config = dict(
    num_hidden_layers=19,
    hidden_size=192,
    num_attention_heads=3,
    num_key_value_heads=3,
    head_dim=64,
    intermediate_size=768,
    vocab_size=2470,
    hidden_act='gelu',
    norm='layernorm',
    norm_place='pre',
    norm_eps=1e-06,
    positions='alibi',
    qk_norm=False,
    attn_scale=0.125,
    bias='all',
    tie_word_embeddings=True,
    parallel_block=False,
    init='normal',
    init_std_qkv=0.0242,
    init_std_o=0.0,
    init_std_up=0.0242,
    init_std_down=0.0,
    optimizer='muon_variant',
    learning_rate=0.00977,
    beta1=0.95,
    weight_decay=0.016,
    lr_head=0.00893,
    max_grad_norm=1.0,
    warmup_steps=200,
    schedule='wsd',
    decay_fraction=0.504,
    decay_shape='linear',
    final_lr_fraction=0.0,
    batch_tokens=65536,
    max_seq_len=1024,
    doc_mask=True,
    z_loss=1e-05,
    train_tokens=498100000,
    max_steps=7601,
    dataset='wikipedia_en',
)
MLP neurons of a small language model. Each row is named by its layer, matrix (up: input weights) and neuron, and shows model dimensions 0-191. Each number is 128 + 24 x the weight over its row's rms, rounded and kept within 0 to 255. Numbers have three digits each.
After each neuron's rows, "fires on" lists the tokens most often at its 100 highest values on Wikipedia text that the model never trained on.

L2.up324:129193156067146150138103144147182120132119139093128112143110111112160089123149140144091114130133105099151133105149119126157125134136125133114129141121114096130111159124118091172127149127100070126139147132120126140164076139112110110090120144138128162122113102144087114096101125130135144121128130144130100093162122141119108134105183082142128120142123128151116108112095139076155173092121159134172078123113162138143129139131118153147102177112138092140120133173168152137127139134151125139101150129107150139097110160118100164118077127131034124117132080137146122118104128137137131129
fires on: "um", "all", "ic", "res", "al", "ent"

L8.up65:100111108114148135148134144162147169127108114109134103149101157139153119180161100136163164115080093106136157105144148120100142098128140122097122136125104100127116147080128097183152137135144062147102114101127140104152126135077159089125144147128156082118112103173127105114116162120171092157119117142130137095157115127130143120165130149135110124129137127131149161140104152106160206133178120121148140146112126136131144159134130132104110173122132161139089102089114128121133123125148162094099138159175139139108116090095124096156142126117119148146159129126142149124157123130154100073
fires on: "ra", "i", " as", "ing", "ke", "ed"

L10.up29:059097156166109131135145125154144122130116103171124074182123136175080123166191118080108152111139149123126160154122117095122172155097127103134103126115106110122113138111127136157148097142131118152108067085132139154122138106129171116155123147163122155115119141156102097152135160125129119113145092118109128156126116139117099103143123118146145144137122128121164153125141131119165100123158067148118137128101095128149127117162142136157125162077117109146130078110123121145151136137142120110110180111126152120116130132094103098152148116138099151100125104110084128161176120152123086138
fires on: "ed", "b", "ing", "in"

L7.up326:069092155129142137121138082097120126095143126185059112116069098132124128089114109119106170159131131115105120128122113098143133137162117097151146135117139143156158160121112133125138124144111149176123161112133088128089128115148116124117108138143144139152143102092113123133157119144138145137113111145110106092124132106124140130125144096128170108143154115141140128127175141144095165119144111144112142121138093098147087121141146102143125126173145142116146150109100098101094131165134109169140106123109141188103149185151101176135103165109088135095137112089130162154093086099104157120
fires on: "-", "ed", "os", "i", "A", "el"

L3.up37:119118111142147130117150130144071096176151104114112124163111143089123150122083156127160141079179108152164130110137136154128147143158118115141145164137138152174171136154124100121164109130131147145136077113150124156110117084123144137138148081150110132136147135172142121080137133173173102105115084143100128159114123114132138107117123108065153129108111158153131119121121134184073118125112095125133145103118142119139159147129126135140119133118121075185100137091130160130124132129146133154113114147137101131144130159135101138100139127113088087133074164141143095144148137126089159147
fires on: " of", "ack", ":", " hold", "R"

L12.up340:105143109142152114104121108078143118119121166110125114141145152112124143158160098132154099153128101143180089114148121132121112161121098104186147144137156141185125124106122149146114081120164083158121121147119139138086106114155084116150148160102113140135149096128119203100120113103158163109138106143141112104162137140153103121123147143122076151092147171136121106132100112144148110093124158106146103122062132160114121177189100117143141124127117114146120133136124154107114097130160128165152118099126109120079132100107132133135148119104139128086167145126135121124110083143121134099
fires on: "u", "an", "o", "ines", " to", "order"

L3.up209:109129130170133156090126141118132149097106155127097093123123149102151124159153135129212111132131114144121140141121139147090107143148149091148143104117102109099121133152106115116130091146119124138162109103109142132117136090100116107160136142113119103151161122137127101146096150148151153096090124134128174150102104141115109122133149133143141114106128138180146151117128128125135176078098113106136121120104148106080077136117169129154109141159107125120098146088170161139126156120087199082146146083149122163084159112136137160163133108153138107098140122167097125135128141086149121092
fires on: "u", " ", "a", "ama"

L7.up182:101115146135097071130149103155156106166117127124124100168166113109114130169141133118103141092133116130122119077148135143155130140072129131136085088125132125185112123121111122152159159113138059145112135171151119139109152131139130129140137162132143103111121109125132137152141135127107111109139156161130101166138134122116133078162126187101107141130147141090126124102105088146128116084148099140094146105110105129120161099174116092169113148112122094190154122153107092116125129130119149133096131153134140105157126118148096103108150095115149093134134123132147168120180139147151145074
fires on: "st", " of", "ed", "iz", "ent", "ing"

L2.up492:136160149117116092135138100090111078145135116134117129124163179112124118136131118108126088126159158140115132164142123125118143165192131118125083121135128156075137112128107127137123139138122076139160119112119129102173137138147118120140164114152131160121121108117150125134161110123138150150132117076120095145071132121128143114207144119094100134107097129136102125130127139138118117123125179116139169113131151135124113198155107103086133132140116139134088110116109134143117145137093128155058105094068105123144146125123094155159113141153159088140119150088148103144158154118175114128
fires on: "ight", " (", ":", "/", " /", "ife"

L5.up75:128156111145066134115078123160151144116130134187141127116097110091139115131150127118113132125110141143142139098118174148129115101095105155157162133130160129122135139165134134057183130130149140171162116114104136109177107109131097129115085127125127124121138133100128150121108110136136106140139086148153149140123167138128151122107139129108178094143130128134143126149168174203131132116101141129121103149151102114161154119067109114129120125145106154142095150116133124173121119147134120124100090134135103118107097098125151131115126150082096131147070108120174101108170126111078118133
fires on: "g", "ust", "en", "ay", "ong", "enc"

L2.up197:132142142115152115139143120124090121127133107143156114117139169115137137092097102153141145102169165135101087127141127147155111158170121140080125116140130095131203096129097103140126124112126117161128113141168108149138146131109144137141165142123138126134148149176153117096133087128111087116091117080145123129115153125121106105142126160084122142149144164172125124126114129182140125111123143117160136093143156084131146153110111135098133096114153140157156117127117176129115125162144145140095120149142121103099146110122173154165163105135131077113146098202135053117146141126135164145
fires on: ":", " of", " /", "9"

L7.up382:145081125134182114124083169169117127153092096163063123125096130122093163116107178143141104114149141154097133091129100120146096096160152109091111103105115099138169115137114135131093163118104174131104139174131144096162095135153136120145116126143103152124116143150112075128140110154128158118178099168115127117151138138106097130121151135112149112128117114128099156136130135143143110108130142091108132143115157145132109121143122114143136143150108106148141102119199181101136147135118077099100135109153137114148133144138150095090142165123116107158142161120171135122115094118163109140
fires on: " and", "od", " or", "ing"

L14.up340:154179097134104140105166156148092109101121082112097159148159105175175105069133132139121093156153069105099154095107133115132143132132157107140146126159129122150144121148128126129120142156134126151151126145161139128125145075083157141115102136134122121101093118112143090141124132104109118161122127114094170121066148181099116113088168159122104153145077150104138138143110099118105125109135122158174131126110114126134110164143095162099145143103150120155133111164132161164084130145109148117133148130133135134119113110144099136168149182138135110094106135116095146127135099122150115137
fires on: " bl", " le", ",", " L", " Bl", " Le"

L16.up555:125078115144114149148134103172102098181131167138118156104120048126152148097076127128118153124144150141191103148055134098124092129128111148121146127167135154094175161135105127138139115116162108122105126129106122069146075100131122140138139164144115104131105099092154087103089131131094129122148145129118121115120152127128118097150128116155143130153116145149144147102136096114113158144131109134149141165140136122109121108145118142156105157125131124133117174105162115109101127116099152168080171119105125140131110136124101122130081161129113087120178124120135119152130103154135146141
fires on: " l", "l", " L", "in"

L15.up752:159074096129167121127132128100130138121134153128124140095117122112127134163108079135147136101144128146118116118144143085123167111088171074135158142128152172153130137070152129114155105121169152105163123144129099127114151099137128175141131102133142122107124145132120133133126156149167155149100157108124124121129103100138080118144116155131137120136156122108106138105166121176142156124159150145118116114147128154122060101128112181133119140111160089108099067095133104073115113119093104101125187134138105154177110152133118080126100116116134137148121128123109124114128118159187118139
fires on: "|", ";", " th", " Th", "th"

L16.up349:127132121131118169134150110111156070159102110097110151148141069162092131110148135171127138126129142114104157119126114115138129115152145143106160145100144130155117165140116105106156083132146155105119111154106151151160120096115115151113151102159106121084068111111104098118113144117122151100137171146151144124127177122131129123091127123075133160169099133126119160144092118120145157158152143144153115145114128117130055114125161100105130128137129109119133156118175158117063146128130145174091155155158136175098155148132100118133132110102116154106127133116119125122106083152130147075
fires on: " bl", " l", "l", " bro", " Bl", "e"

L7.up240:128127124110146118130156113118168097121128133136103104140149119095123129108116165104153169116129170143146136181108119070144126099149151093150143104120144178136116166100158143091103085141124145127063119096090114122121079099117127113114166106136134180149106158115150146112179119161120110119145122097089118125153129178164094119125139090143154140132106138133161091144094124134123110118116129130118119138154124120137123093128147119125162179138142111107125189104179146138120131101162073141119114096112158165149129123140108158142134142121133172120142119082101145127096152134147147146
fires on: "m", " ex", "al", "ah", "el", "ul"

L15.up324:112114118093088143063120129129096120143072171129111109122123127115130151147134159104196111126142153096180117113192121126121164170140119098104145130166133128167113162120130100156132110150175127131142145122130175111131158082110110080146140165081159129124106108131127100101133133128119105128098117114101136130171132129120121120127124126175113111138096133145103124146092140099136175138150112102151131115099116112117176168139152103149138150113098152169132151118098080174134121123112141115146157124115148134143122088149101144193125111115119132109145158133099119122128128093146134112
fires on: "i", "u", "a", "o", " La"

L10.up566:078142114073131147116166123146155101116127108112101114090132117108119124076130136130129135143139152131147122128119127139096175081108133148068106119144123101162122164117140151143140129079132117192168139156146146119140165130115127153128163132108143163143141160153094140106140108117132165093133105121100092166143100088147153122110154120125114095129098121112106121124171149099158142112091136139157121131127205155139110123120174099117132103150147109139127106105179121123136093106145147137123171138168137135165110134119094119140100098151125124118123099176155116123121101141171105088
fires on: " of", "ic", "h", "al", "ich", "."

L8.up703:127150129167165124111107119136145102115175134138123147121090150117145137102171121147100130140099089118141146093137105104111091136136109153150135124169113147154130100111074140102164121117117107141080151115148139110127148123190123144141104126126097105173158100105131145135137062116117149137097157116124125146127146124158113108100133158095110117108175151112139108109110148121164146087157135119123136125097133080125160146086145120147133105150131086132103160151168148160133125135133149113123108145108098106121114068158167149117132109178132131070112151157096116112151146157100162084
fires on: " to", "and", "in", " of", "ine", "u"

L9.up487:126122148100103137143112111136120113157138172134143105152102100140135154132160091094152127069128133159114110123120115081125091094104142094160139126143130157103176147071145127143130149140119111134129147152146116126108132119110150101128115119104111133124163111088090126115125135131060114121097143091147109144149104140131151113096151113109108124161109094153111186105141139137113128130150139116126120140171136163173169073143117176117098140135144117154105066172137070132122156148123126115140153090137077110149087144137146090121158109094117122144160142139131171129138145137139150159
fires on: ":", "-", "|", ";", " |", " •"

L14.up108:166092168130115089132086121138122131106146151144113134118119109144122091125118114148126108155122161102093084143125165116152148135112087171135144096152117146187168112137144186124120100180113134100092124150150119131147144122129138127145166115127130147110166119154120150118127133134157128100134102136132127121136105146167145137129100083121119140082165071117152128143145139116097133100149120124157131093142161125138066131107139105159098134135144135122125154161183151089137143097115126123120192087114096182121124117127105142116111080157130143156104138141134107112144108059140139138
fires on: ":", "′", ".", "°", "0"

L5.up385:126124097166112135127113096143132099110114152095110117112117157095141134128120084174089123086144127143154138110164136098082126146130106133137108097140130147103134134130107112179131128146129106125109110130127164169122138125133125134170186103151132135143094132109122108119103113121139108152127108131127143091130139150091136096139143158108100104124146132132141100185140107151132138124132083145133089154129136136145140150097139117119129133135114127152159145130159210146117145186082127116069162116126120132112151150174172069115159077152105135099141101153076131110157129165107160115
fires on: "in", "ine", "est", "ix", "ree", "ice"

L5.up275:108148122144152145165117142070147119128127112157153111154150145152116087165109134130121098142180118142140121154133121157141078106141084146097159120127130116148117151167116109132121119122083106127118114122139112126145107133101108122120137147147140126086098082150121144116133177143148161090157141094130119132142128104127183142131113101153103093139131158093133127129120166096118139109087139124150114177148117080109099078101134146139109185143114122130166120159168124119098119127137199116144116108109119112164123098123111171168128113175116146165116083130166129155109105123159113109
fires on: "ent", "ac", "ic", "ec", "vent", "i"

L2.up163:115102135125144119136098184122123134167121144119152159148146148189158075178146110151144127128121143143071108146136144149111155147167104147142124119093116133160094119099131050112136095160143108151121097121131144145128090173115126164074145177114126123092089158109173124097125085122139116153127109113126101137082097146119119140151143147122102134167111131186150152118165120131155126134106127117161132130150164125156106112106096140102160102111148138139125169114152122145167136120122096136126127106131070143149077135143122121118094129157142129133134151146132136130152155112127124123
fires on: "e", "y", "ive", "ick", "r", "iven"

L9.up80:148125135130171137124150146146125157108090102148089104122131150120130150102132124146144092128141123140142127101116170100132088119110135102140147116129134125142150108093163147127118135101181119120130091093133176117126117099127086148114137125035141122103107136185100090082098114098138093117117123085113096139116109115158113126109086115122092147105124144147135160168130150128108122097164110131162140137171136098153130142140136124177126134162111149130111103115152081154115132141172169097157134102131137138138143130122125172152133137107117121120114155183075111134145166116179110127
fires on: "i", "y", "il", "a", "ut", "ec"

L5.up361:120123137121098125107119148166128075144136095142121101079106163139165110097095195128171096131142108130150144138105100134086089113101146103132136122174151118096170087090113128116115116104098161127074115120179137124152170109084118124121105128101135159077129114131178118111164121113094126124124105073128129099128118158159118135152118132136124124173134115102128108120136099138133130121175123108188132115126128103081115115122130129114137166133119133155170155154124147131154157115125177139139151141078118114089137109105127118141153154141096115111145151149136116140129169133110138113
fires on: " of", "f", " •", "ast", ":", " L"

L15.up34:127136173127129081142111147134125094145100122110122132161100123171095151172064080127099168184158144093123090112096136143162130110132151112120129112133112139138126128136104183152111152130139138116134112097120132141123089159108151196156122124125120142144115121175154124110107128130094114104138099127116138096128112167165115135145192158115096100123134103110109180127131103081115121117120144128159150123126138152152145125145081130116125139139116088151100198155133119112126136123131131098150131139167104165127114139135111107108109120105080108113105151120099131104134109081147133161
fires on: ":", "′", " end", " all"